Weights of a small GPT-style language model, trained from scratch on English Wikipedia.
Size: 10 layers, width 256, 2 heads of 128, vocabulary 4096, 9.99M parameters.
MLP neurons of a small language model. Each row is named by its layer, matrix (down: output weights) and neuron, and shows model dimensions 128-255. Each number is 128 + 32 x the weight over its row's rms, rounded and kept within 0 to 255. Numbers have three digits each.
A block is one neuron, or neurons of one layer that tend to fire together. After each block is what it responds to, as a language model described it from the Wikipedia text at the highest values.

L5.down125:147054119129159130125102172125179180142080111078170110103164126117160133138170126095136186132093071166124105126129127099094157171166155164110153084108118106143143080133136205125120134106090195104146179074116086140140100132109106181173107120048120111172060114122144103121078090132182156131081133060131083150122156107076135118122127122146093141101196129129143096127060067118151126126176
L5.down230:166164111230166159128112146143053128120152104134108195155137182124106159121153133135098090165115106129133172118143105140139085160149122167138128130183191136174140082172140122128177068102150112196134084081155173101125147079145122189206112154089106135126161110104132164071147129147165126128083140144149111147091096149086152086115123150107119099066139084119176091124122101119064143157128
L5.down283:115130133127123119162110128155115163124179154132085082135073046116085136133124160132121120171148127041180135119103143110104076185104113139151115140155100170112142118138097069148143111175103132096158167098076128107132105108098183085154142159146115133133157180173081130160120119138185083087173144054121084202119084127147123104186146110113153094138101111146216084144127130127180100150189
L5.down299:159131176166144111106106082136118120168162058130150132105121148190119086116147168144071138117130139133146112029114109060098222148189070140131123110126088070081196121126153109162078107069134120099172148108097148143096138123126115130155155103090141131157103134190163118160156103116121137159055125168108079200128160169171094161127084104146111084071147116139183167138117125091174110125110
L5.down353:107115127115112138168115145153145106138199073139171165147067105129061077171100138105100180139151096147148159158169126078089107157163086151165119122119129073139113176157143142146185153178132088120126084049089129122137140152154148184187124161140162126130168158106135096134142148109124124140116083118125136083142131122100094134086177114124133091096192163136113160116125144077095159093100
L5.down368:154106113128124141134090110092177117117168141176118135068106137109103165165114138141123185153172155132137170101173156080170151147080146091185140104120159111049163135182151109106102191109112090094125163202122149064122112068114208105082080123136097110158158135133073131130143127109112114146069110071125083125125197166194090103140151144111129131158149151120101119147142195099156145143156
L5.down390:183127150090141176137162185096127123101149104121146167136097185194104182129121141180093168132143097141108158113126084129081149153150167154126133112150124104118156105137096152162100154137129169142094126081160088124097096120135113081157123067094164103190129090113138083063156176116099147177097164129138116152098133094141145177138085102170143059129089106135182134114126075142131123169145
L5.down620:138156119129116095145156080117128143136099156121104118174127151202134126210145161104115139064176169097151080117152087124165182133172183119121138157130075128146127143118133103139166124108102133115183192166186049105078093115162094077158108120163121098140091122149153080097155113113124090112107135129123123162139156103111163157081087125101071082167139123131156098040121069067133192130108
L5.down626:106083121117073100145133120118086151100112146107119126167157172074123151105155096128101144153111074130154148106164078088131036163127135112144136091134107117141132152169149084152083118099110129090107187076183187157123160130111132151150159161130100104119091155108131138140186138088104180137085145121086102163124104116154131111152086104167108156099120121148140098127117069096157144098091
L5.down637:139138092190132190177176137166152147126101071096139119182132152153090156082179102083131123166147173129068116111130127052082161164134135129172125164088071141161174096152104190095156164121165121076057154142130148161142144138148162128130149130114129153118102098153158160141102105125106116145171119119127064161154130105101124119121098202162130115077190196149125097115188079136187166122182
L5.down653:091180122060141106105182184129126154140208088164077140099070108140097111109146145111139115164123093123182152118138077106077118156175176126101120093128093148148143129103123126129101161135138131103153113092193181136097061161141160113147163147133128109117096100125125146128159101122169117070131156118095123106158169141090094136135133079159133106131104082095184123134049117121164140129086
L5.down685:132098156108063169124165151190144083123153114150124135081102104100082118137186140140124125070111120116104104138183058190133097116147105129138102163130090076168146115126173123107130219132186129139094149076154186097110150158076133155127099123114079124099125122111118101076115184132162151131097101150142110101107070128153116146097116048157191121153122110167145133121116122089126109083138
L5.down699:158155128197090088098097127076171142136142153116167197128128186167108144174081126085058206125124169117132170185108101142131093144135149169166122128116092114094083123140133124092129161152065095130157145122140160182136114202150173147172116099143050091121104109143088118110109089108122124138081131166122138083182175154146217119167144140159160155098102142119125100161104120212135081106129
L5.down817:153108115180166162112150096088141145101150108110165092125146141094161096116142233133105108100156153134185089145168112127125159101082169112090128152139111128065116143142196159094116168162110159089149122135127139104164062112137143145133106116122103065174103158090145093092128169140130218025117127123104123151121121139146153128155082149128144143179147161119138116156142120102206087193159
L5.down889:140154207066094130120094108097093154141130163101115162081138112156151150108100155135167183147146133126099163166135071126160113116081075044090138035049147133110155083170131162097158091145143141105159083182125050117176102094083111054152105108073158130114132117122117126100140096139068120170121169134115109098162167093168152125119085121131096119128168131213159080112102120110151135134137
L5.down995:103110169153093113100113140140182124103142097148104185148128173122107096176123148085143135159128128179139137155179148145151003163138163173144105158129157138096072134145102221144111161153119131078175168087129228128128125116123124146202162123131138148068125110074108098146146080133127143083106118131105068161109116139068081122095208142086206132117184121137127087094108133127113174115183
Infobox and table field separators. Line-initial dashes opening "Field: value" infobox lines, and pipe separators between column headers in wiki tables, such as "- Time zone:" and "| Votes | %".

L3.down343:147109174172149113145134137112091115096117067125132093141152129140203112165111117085061188144165069142110091188148115095125115104136159157171115120104163110078129139192145110162089200073132122126149136135148151134134119125137126168153164129136119096159091102083131141058178116089180155088108141080139093199162126126069135156180136150164112112108131155163103129107132108114114106137149
L3.down402:169073101133152136113083094118114154078136117117129143104178077156142139114169183091107121146159121130147126158173167154100095130161127094114144132151082111133195125169157146105116159138078151133132095195145128119115100166140089146153119129085110081079137140124153144158133141133183155132116122088117090136145121116142062150209166173158112120031120113122133162153069153188103125175166
L3.down863:171066177112169136113115161083108051159108121109125126163105087104155112133155131167114160138178066123152129151142119128139142186149106134185103133108166069111181118127144083129096126117123149144169128194122152119109144109107112094106171103137101167174130108149099065107194112133157187133060115076128132156104146144137141167192068114193088077158073155090138118156020117064128147162130
L3.down892:129156071123218102143167109139167149108140128146132161148142104170124120163125139157070183104100175100136093107146136104126156127145115109134116086130106087144123095178123109118141166147085063110137109098110147108089106128143093118095112166173087111142082087102127119067158135085088168143102128120204096168064134172087114138135195176148105047059096158150120156124111088111087122148145
Table header pipes. Column-separator pipes inside Markdown table header rows, such as after Site, Team, Votes or %; weaker on word-internal pieces after a capital H or c.

L3.down116:132088122147124091106150142114133110114145154120124143081132122158121108130104129059132115145096117142170146101115140131118163160113052182108216124179128156112122132129154091150163164131091107108136135142152150135142112133121164120130120095155129163112129092151196098122135061200158094126075102167082132189120120197071120108132065081092128114108123150118097144162128124178080152123126
L3.down209:119109138117131154103215154099094171172119111147127128119145160147128151132154068086160081096049077164137130155112155131133175094156117102138155177162153090097149095140115163145113144134162155102099073084153081120119070153077126072112106152104203167148095142103121156153093107158081055174106087139155170163101138132070142115199134119130116112122137119173087110144118124145147111093129
L3.down448:128162089132132124109124108109172120155111128142143136123118182130104195124151146126144094095171153080130140146190149116119255109157126111145114155176116065153109127154127139149138108160079091131117067119207113138125112134199131111071144127077097151094127124119106115102124118075076106156132089151167113155101119136125161158166170107113065111104089145100093158136123100190101167160167
L3.down740:158172109056135113095161116121126083193146116167141102108116136113141128079173156144128064179165094097109123134146153113113140077113129130141143170174071116041101149118165156155105113144067136173118104107160085144134122201187144122133117102114155115056086172123140147092178179175148149127155093134143133136136154079096127129121133204095146096134133155143115130177146117163111086132142
Transitive verb endings. Final pieces of split transitive verbs just before their object or clause, such as demonstr-ate, expl-ain, imp-ress, alleg-ed, show-ing, also that after said or claimed.

L3.down53:116095128166109130161106154083137168127143131121124137063117082163106176156096096119166163207098170129124120145069127164145188092091105092061120106131141129125159106108127127117109171120144145122155154174113198155130173116135133105111162120118184199084122144043098132133090170128119153113155123117115095117153139109131079127107134143090088145124159143072147136119107097101093064130137
L3.down214:135136066155162064097112128146204144137098141090096133124171150164151127109161092151130090123128100089123043080163161109098187097198100139093170188125109103159102119120110128089135125109100187142135097118147183127175108145137121151178170110120110094127126098114116093181148127145128160125097150180107122080090134131065149130167088177164124130135116152145124077136178097170096118101117
L3.down844:156146135174175120135089089130128186113086160163188163143101102171141099169154135180106156160147117102087143154078100138171125076121055119155112099168124132127143038163138142171105168145131127122146112099099164133105144146144172105072079128191168195158066166142116138103104061078144128138097157121080182126150147140066117107143132121107102153174146171139103083129130095118130128125125
L3.down876:118122144175143136140143126147105113154122128095129069109084135149152168124094103141076092178091123138101159152136087175137245115085106087127162122124125098109156129092071140076145133149149136167091059167133167157097188147131108148112080121118091185138114074059125119096114137087119157132133191131115161173149109076094114097125127170137138159143211190134133130113113075103073130070155
Space before date numbers. The space token just before a number, mostly a day after a month name or "On" (On April 5, On 14 March), plus numbers after of, over, from; rarely mid-word fragments.

L5.down185:091109191132119122105125121105142106157154161147092090168155143115145146158138113103118119212119205180107130121147187088127166100144156073100086107126150118094139109096106153140123141143092138199155123062173100079126150153097104154172138160083129140117102177077157087148147145120182166107116133114133142069119098085059176114147118091100109201125106073117187132156078138104096157084127
L5.down228:127134078144134165099085150128086108191100171177106196142073135114161155156184074103127158122140083153122185125167156158092176103132151140121094138151142144117187128121121111092174169097150162104131094152138138122104120153156185110117108148092131113132087141142115184117098013119117126146071099153169116147106161077110150144168192142174155123093127116161116111130102138159124141132094
L5.down237:169118089138150065168095110190171147134132103157101110096125156165182139122149094147130092147092148135120125151095114114148200187057149094099117116191106172103119100152175107114158107117164095169122127117183035062079149111134117121109099181142131147161135159156135092141096100114128197118147105112162159154086168107167157124148113120171106081147084125134130128191120138048165106131161
L5.down273:110147125078103119106171135107149121126106136112120087125128166077085129084121056079092135161108146147114163132130118176159061163090141102116142087111113132150116097052124127168060159226085169163104118144127136122163119068113116139110115161169102146123098115110093158110122150094085115109155189093105157111114069173150162198109123157139164152148121174086162163155096149128141113175173
L5.down281:129118140086070132087135131141131143135107160096174139102136146196105157161162115087081056117069143181167092131169147143152052142167124087092090159101106149163122147082134083178111177111129191173157126070163130086110110119082121067171145121134149120159161086093101164109154142144133178118112102140123127131107135129153093124118101085151157143131144091131147073091087127133110123167204
L5.down321:133096099127053131161156113152084109117138183101046093120123181085167096082172143099164101098143196152149164163127133144115250154129149167139081095130183131077157095088180188138077111128083115118114127140130037055120109128092177121088136150142148120174090148107112140098130120172141106078124122145107119109098162177134127057151069117130137119079134126110137130088106084215165095160116
L5.down332:133123114147069150097156119127107152124152136125212165161161101093169062135145149105104110119159165121110124155171130139138052126147093147145127157145201167136064067074131126177149170112098166148141133169152154122153121143131182124091112105157090127137153135150084138063204178134100122191178134136122125109142101148097156114129098145135090130079089121143106120062079174161110091071163
L5.down486:134124125099160148089119178112135109110137123119155136127132115124130098119127118139100143081162172175126134133194105150178111137128131131168140122160112078091075106161154123117155157189153039143103168137090065104162102083104065125152117093122130134122155055130153127181103098129179168147198157069098128123183118105146091157126161153106123116153112168118202131089099201102120120130145
L5.down489:156149071143134205118138119146124095137109112086121148147127107141125145087066144118193133038138113131087121132081125128143087122084109060112158166120135126163126101153140121166171111084058130092157125136134156233165097128136164135155111125069143091107094161142106148097169123169107162113179142154093105183116108085050071176127187161132131104062118149119166173147086138151132104165169
L5.down548:127132117063116156165108104127152099105123136141172105073122146137109109114129088098072153130126113117159164123148109154134084165162115165142115158113033149064131175105173105105178145088066107158154114098129109098159104163083144152142137172113119070142166105159100095143188114178163091160182166142139137060151142078120155140087089135162109150206148089124085141095131162156156086126172
L5.down828:135151125102125101136129067113139145168129163128158123108156119113148153154142124123136143130124099126073195092141140122150232141166083156151164100104082150129113140066112110132088141138121107118134158118109030156069104087181128093127160090106174142138116104133116158120105183168095126149077124143132115119124127100138132140037163121108066087158130144096118122082143146255153093147164
L5.down903:124144098135178150124121139180141145101150121156131116080114155149147136115160168147090086096135170072159122188159121130131134139111120128198068175126132191116116117153122103137169120132103080160094122094090080146146151112123148096104047137166188110156145152098109178153063088162098125075103155063143151075120047118083107110119095175127119053157161161106106100164100186187114098152161
L5.down928:176081148160144130159143096181110151100144150145114185137088062092121101125173156119159152176183149105093173114075163132145084145135153073122123088149115107098124098129194135075121105160144137186178147142159103076131138121099105089157160099166126083163093135109153123163144166144154131196135131101082146092172092118169137107159165091208115109166111120115174104148159150107137098105146
L5.down938:193112135139123137087183115148199128150106197154078160132167145121129111067078107120122173045069101165183098170068091101153114092106120135158123150110157098160140159095099116133149120083058163109114184083105132143173123145088057135113112074085165165152118135137094112110182218157152219165075149123103126093098157146116115161120139107117122131134140135094136095088160154153178175120121
L5.down984:110139143127127086103165056118114153142142159159129165145130088133109187126140134109167099070103120135145135118178110114141162107188154108129137164071122181137180169139129164113162127076089105107114159089147098101091123133216105108116090144136098125145115201139063071099155148153076130175107127185148134079122126152140183061173093203120103106107136071102131087154115131099167141138095
L5.down1007:162088141157147124171147116108173156083088113125125161119070181179100105081096121157098186202045169086162085146147135122068168070133093123121138159171100144192145127102168071119152155100087118136123138145092080109135110165131144147154126086121153128106116100122168108138140124100111155133147127138106147173155151141160125109076128116132121154147101112049116093129100128157122124142084
Mid-word continuation pieces. Word-piece tokens that continue a word already begun by earlier fragments, often non-final, e.g. enthus-ias-m, occ-as-ion, airspe-eds, strengt-hen-ed.

L5.down127:152121088072082124100101183067114153140157150148119160132125181115115094180134084147123153162080146143127148104123110112127105111102116114084134105089172098130124072142128106115154146123115127166103121154158164150150089125123150129105120161143112120182107147115158132111067153112098161093162115106133190114042145147163170111187135148142120114139122150122116157128151111068163065120175
L5.down130:122109126072142063158122129144159105135127143164123152150122092149113093139108165157123181139171151093153141069129115182120088091081156084141123177117154134123128120155081121158102165098150145195057083076144127091110125146112142144144144190131126142152106179158123173153141151108133159121135104136126224084100185029099129135155161096169118167142094064179129138161148159094132130110128
L5.down212:115081181168140086105124097138205087083078135105066184169148083107131127128174162139166152144114103102153103115135216084122111106201132103148104163205104126079161136129087110173099087116106139169068112112112139101079112116098086180082087104104169154153166106097131151104128150123136134106156118124076078126128136160176108131161083136131166122088104165171126116129095134128145100102092
L5.down254:125128138111101063124101118073111118138200104171103164144127113123103096114144136136105126125135162134178099114103135133143146145078125154136103176135170096094139127107134088104151165089106126155156118077119125121085161091107104108145149117131126141172092108084146133066095164162109114143078166119091101110117192110105180074163146115154068092133094152119117146127187166138158123178201
L5.down263:131120175142123119182152065131148137124070129118083172162122154157092086128133139098150197130078131189152142156123080232093202066083111094102144142128136120067193207209165163081052108097099105147158112151131135147122157087134120089151147100102190160140115098183127086093155089134109166131108139126142180138155104070147171107146096140156147123102097197146109109087125100131116158093146
L5.down453:159102154113149144073139195066083165088119109139085164132114126108160169103085112190105161055098107088117097109070121151189170146144108122168129131071151125122105081108095102098134105138131130080163132079146223134102155109122116081112109102116105187171142119091133134128130135086149170085166072134188105134106106169127177126103130146164143097186138123156147145108104111099161153200073
L5.down500:105120079173093100092148145187158112063153103158138171115164101135132147108106107127127108102203146181077164092164169109204098168083112153107126099146153101096093171170068118115123155130138124117114115096095176092136178108133076112152109147102108128115120133117115159169142115147139093059172141159132135095112113105120090164175065148099149154091118160099150158129183113088168131178184
L5.down514:127131136163152144133113144143115102120136085098179161148181158097081100117193125115085067123133151095151146123074125126109121092068172052079176123077127109175086141155048132127128130091134147178165124071152134103186127168177154137142155114077111177140062126123120149132155107114110172180136103163136136112091173105150111139085125140161136125146129097086078120103119121135171149099137
L5.down529:150184151184118134166096113107141096125073129152110100133185101147112145166111154180128142182100091108108139130105141140162187085060096081092103094115110165069167173131181116120104123110106102119153150080127185115177124159146166124114131134092188109156147104213126111149140098088082150114137160136166192091126115116117186059082143107100125117132148096139140105152145159140142215153113
L5.down631:175131133147129192151126103198077141129108127152120116083091112124109111122131061151158088092133106133168085111110122086119189138127163106158154171124197079176113134140109135101143121115159175105115085140145204104120166153125094214175133173115147132153093182106148142120094147099130136107087147134142169085096171051192159099108139091082120075127106084078155159120092151210127125081090
L5.down731:157138152168084194127152162077091195116102125168104120164159094127152080100183097060125088143120116125062130098141134109137054157141071131101119112170114121180187099142101132135135189149109169129146104073097104101180117147123106154114078094104199148066086116133136116140056165123131181121152065144123152119139133133153127116147138106152102155117073086125111163107188105084194075136074
L5.down825:165185126111152163115143101139132170168101144206144095064142128062154113099228131154114098094137094150169083180119154143160163113161160151141155158162168163117121174147195106087097149120085131158100168058177115072097093141170145103116097148207193075119105165182105141126158124080138113077137089126136178117113156105104092111177113113113143118171150098091106124133150125167131133105071
L5.down843:122095124106116112176070103125147155125130100051181075108200111109109100133121159101172099111069153188167115125164118111152132160144128122088119186159086117132152086142082137138152128154100136134116121180074176137091136147128093117117120203155123136105092087127165153132160148104059177064138093147155128123104111160110081148191116168101137045168120149103180110167114097141144152187092
L5.down846:161108149168195207138152117154097126143121153127133175126094161121111114136117118158108167139152132105208099076107100110123172177128142125177138184136124125134148104202137081079102134121106129188143067121091086118130131145127136150124076160149142149078175122117101194126150172122153138085112199116071107121149142120112051156172117101119115144102118161086089139152101179095092064118167
L5.down885:126144088124101167082084155149120161159172159100122133151147126103087108130160166131136159082095120126126161107130103165140125189109189136115146190118116141095101176135090128069125158174082167097112097136163100117148094126145144171149154149157150107100158163131117115074149164118133126124093149132127209135119133171143098083108185124177161161118105114116132104099160162150086064151141
L5.down1001:105162155164146123138141104089133103143122152144119112136168096126213089129135112125154120113070214066133103077099107144130133138146128167144097101161125129159103175134155135195159135110122167089071122085138190113120172174113124108131138146125114110052113163175119136164113153103097122102113121131131181143104097130134133143124144128110133097080202145129140083234095146100123111202181
Mid-word syllable fragments. Short middle fragments of words split into several pieces, often after an opening consonant piece, such as st-re-ak, w-re-ckage, C-re-te, H-om-es.

L4.down53:167132121152122141138172139116128143101083119080064115091139070172128172216096072160125116146139121083131093137071080176102182145165144080174160132116133131122088184135129095150158142086178177127133042130130060116090110093097152167107128058107155079118161149147154104111132124183121125099158048171146166132124141073142128130173166065125130147119110107130072143133167094133091180160104
Quantity words and numerals. Quantifiers and number words, often completing a word begun in an earlier token, at sentence or section starts, e.g. Some, Two, Several, "most of", "many".

L4.down406:104140185134060141106111148156130106153178126122115081152078140099114131110170097137136119106158126109100141143146123142075127184173092109128124091140206126134124145103129076148147107141105139128097064107094106074175158192200174115131065159094173076185131138156143126167092108142073134148142149154137152092096036156139171150129108110113121152091170172111158150183159125127124183092198
Word-completing suffix pieces. Final word pieces that complete a word split across tokens, such as -ing, -ed, -ation, -isted (load-ing, weight-ed, comb-ination), plus the opening parenthesis before metre conversions in "Elevation: 266 ft (81 m)".

L3.down168:119126141112167150110113148111125107168146164110168161109123170092146145141066153124134167117172099096123062141126162119168221137067095082185151142161140103140106103146154062081135117104131127130160133134096127074190084137085077108144158158076117147140118140112144117110114118123123121118220075100150147166083074129127122122092131159153087096072172190204179107113125108158107171087152
L3.down491:123190113136099195187131143152132131100099097208085166134132147181089148114165147153136122119086089121092092124094177162138126129122130144085125133142130133165128157171095134146132099143101076110160166176161181110105097082135147169155149171051122147122112131143087162054099105105097148128109116077114132184093144081133123085157192158080164131090092121156124169152106119154181159125120
L3.down588:060107108138117099121156141098171080156145068173111116129166125166074137093123198126102134144170110160126139147158157113160139110095090100098125091094164164083158150150121126148165111129126126172134117112125137078117104137105080093079128155129113166118117170099178150179139152138095118083142106119182113176084120153148165085107114129099146190071175123111171199123106136166109127159114
L3.down853:158112145148164100131152095106107121123161160114128176155110152129068075130192129121146132145177143135124108112141108146094070136077143114102114160106135070157103134158157099162089195115116155158113088072139192111131140141101154109100133140088113116097090086133171143082121094115128170156145125120154106085130056098113096122133154085098115095078128139188042136154125144169209147109229
Second subword piece of words. Short mid-word fragments right after a capitalized opening piece, mostly in names and titles, such as Al-p-ine, E-p-ic, Al-b-ion, Mac-p-herson.

L4.down442:098151150120166133140109123068179116130135092175163169094132125169112127154123143187074204177168117150129137112177131152149113159137142154158155060165137070113141071133120110117162159143104149123119155153123172115134099155106132138130129071145100107123047079149141063049157129071176144155114163113124111158069207136162154152160160152132111060078108178167155120126125052094115090159122
Table and infobox delimiters. Pipe separators in wiki table header rows (| Year | Team |, | Party | | Candidate |) and dash bullets opening infobox field lines (- College:, - Born:).

L4.down508:175114157135159135139172202119126118126159149126167058135165114153113101138082118159193110077117107081135166135116113131113084115102172108144136161174153113079086114118082162179167106120113101148093073152125080098175089158142095151089087106132130112205085119126116091139170123143098053137083113122178093188129120129146176149135096108130126159105107151108097139145114141053132172167154
Early word-fragment pieces. Short one- or two-letter pieces just after a word's first fragment, in rare splits, abbreviations like e.g., n.s., and Polish names (Czesław, Włodarczyk).

L5.down37:172159155118095154134138144169087114110128107108030168174123111145129095138126155133093157120128179157122113158142123123165041172139122159178127099126139079104094112155083135139150041190147126123104172155104131109177133106122116129113114135169128163112153092170175117178119120112123155163062092100144063054102140179103145135153162116157197077108106089143167136168139125063130097158113
L5.down74:070105110173131116121143104114087157122143115100132052146115087115127149130106168102146146190089193119141124130075113195160255127096129123102148126118158138087167134125064117121068125171101146126205132162134179125097106126169113130116127136176175106113080121091091150107121154140042151179109097117167119148135182122106114158146146125110101148087158136098120090154098132144120208098098
L5.down75:119046158077137140071091138140131098139116154116180120160122074086190110144169112089167148174141166075157137105163117169153151105176133115110119125163148127216149142092193125122124169089146111155116101153130104121101157089110097077149184034132144166170084188133211165109132086121159161132119077139130126110104157117129181126099122080120114087051148078118125061181096136146106154115169
L5.down115:140184120164136124169156136110119158167097151075126110117137121169098175177142132139145179120156089128143116162108121163103193152113113120147158161157114112083109184091163082126157096143135084115164102132160035152104070146149132126168085084108190017109121141178135104129109136130106154131194078152191146138088171059100107128199166087179129121111124104141093134120172119197094137171078
L5.down213:126099114129132116115125099147171131176163200126150116125166177120138071156108118139106148137073173139109078115135138134127091134092127088173155099126146107170174160146147110166095159134144150078111085107120219151142205138106140091151144091104119151143099095155095065149134132135151094126089151115134098186184148118179119121144135165155043130109156170072089046175114101086177135108093
L5.down231:133115057095145130179138151122096200096154171123128130103140113169138150162130120107121094131100135081175157066054139115150135148167101094125097122115113099070124120175147144096149117106117108081140097187110128143109113093181091155077166103156118101114189127137108124137113103179131174136167079117172109168088125036114113110086124091087166061117203136136095151168113112128189095114106
L5.down258:113118105163115167129121128143133146121099167135162163117124128145114150100122095153163161160092100085160068105130139114121097111154152141110100126104135090186134137102167095125149153120025128150135158107092143142148108122141117130167125118140153110185090141177130156123145102162106160110143108073140066170115203140150124094144128072087115091104108112136127065132109039207138146056073
L5.down371:130169191152120154052108130114156149145138148113091111113112144189074156057124127127143114123144146126142143194144159151173156131148164131157181143154143092095092155150088134118120121113081077164183109118114147130165142179122069085157150166139113077059054169141119096074093137176105130133118140164143093130149092093100116137199143135156123103118107107161062097128177129118091188165128
L5.down521:156057119113194197154176125155186126097108075154078098069137133147188174150146088092170129182101157128119079112106153155121216147088099148122122116137094103107126147156177124154089075156113103116165098122118115161147078116149105096088126144119094074099134131134199130102144091100093162125167110153161137128115174090114108128141101097132141101119130127123168109167133132175123199107079
L5.down670:199132088090181126114142126137118150101111181140055129123139066092123151132131141125113175123134142110140124134084142082087104174205173125172150125096074100140097096157179131145064127096124132145144106112125174128083154151178111127121126172145129107150142137198134106159076141148120140157153111146118106092098064160104089113092140091095126102085071161163176123182101118159111106162091
L5.down681:056106115136174121123111160102137148141110182116144093137148116100136085135089129136128126185123110112159119132116146130090220142144109197048186067117122130145118094175122108122031156147147097180131084122150140213105206070103128145142145141110120124120117117061131118188096123099129133119139128122129156089164135187102151085132132133167127170081168127158124091109106102123155128140129
L5.down739:159131128128100153154093121095090174177096116113108134136165145117160125137144143106128109125135116107147175099093115138158255113119156136126109106115140155168098111141098082192116117043112110132097129089101076118106147173169120123131169129083166102160083108132116094129139135153140177126105137107114177130101120127133115136170083098117075205096177126113137136163161134074151147113128
L5.down770:182145114135175117121079124142142128112103123091089148187104126117159177156132156127164072151127131134136108101174109178100255169147138110053090152138124053105131072161107149151109162047143116142136131174096113113146160155145068155118127100163093186158115117117123141111087169109122154109130129086132120139132090143071139116102138138085129193095161147109112168156108114107200129146101
L5.down786:180085125119135156128109117184147156160162131128076156114109124178114088099076144157082152160171135115154138173155130083134165140158091145141148181162127115140083112120157142132146114085114140080129113161109134117115051120170157139127088158165115050150177134210130054114108142122069143130152054199117069045118104126110114138136084089106159101111145120137123176149152151107123121170092
L5.down800:116144104169146149146131132156098131193141150130146111081127081146160194149164119099095116177142108100131114132136084112180255146102118110135088180118125112107075128084145184123057125152154141123123141118157100119109163177137160102126086119138073102088102152077100058143132132168125160158185099144139119095113127128127100076101126174191091127063101143146097146127124149180096103155132
L5.down834:150126086098139126097139131186125153135135160135150116105121158106124138146118134153063074151148079133121146095130161123115170165115070199110102076099134155132135145117124154106130054163059132057125074187121086112130083107157058162091133101135093031091175082146097113146197103127154109107084112127183109125105126103143153142164142149169138122154178086151086183139133122105094157116088
Quantity and number openers. Tokens that begin a quantity or count, mostly the space before a number after On or than, plus quantifiers like several, most, three, few.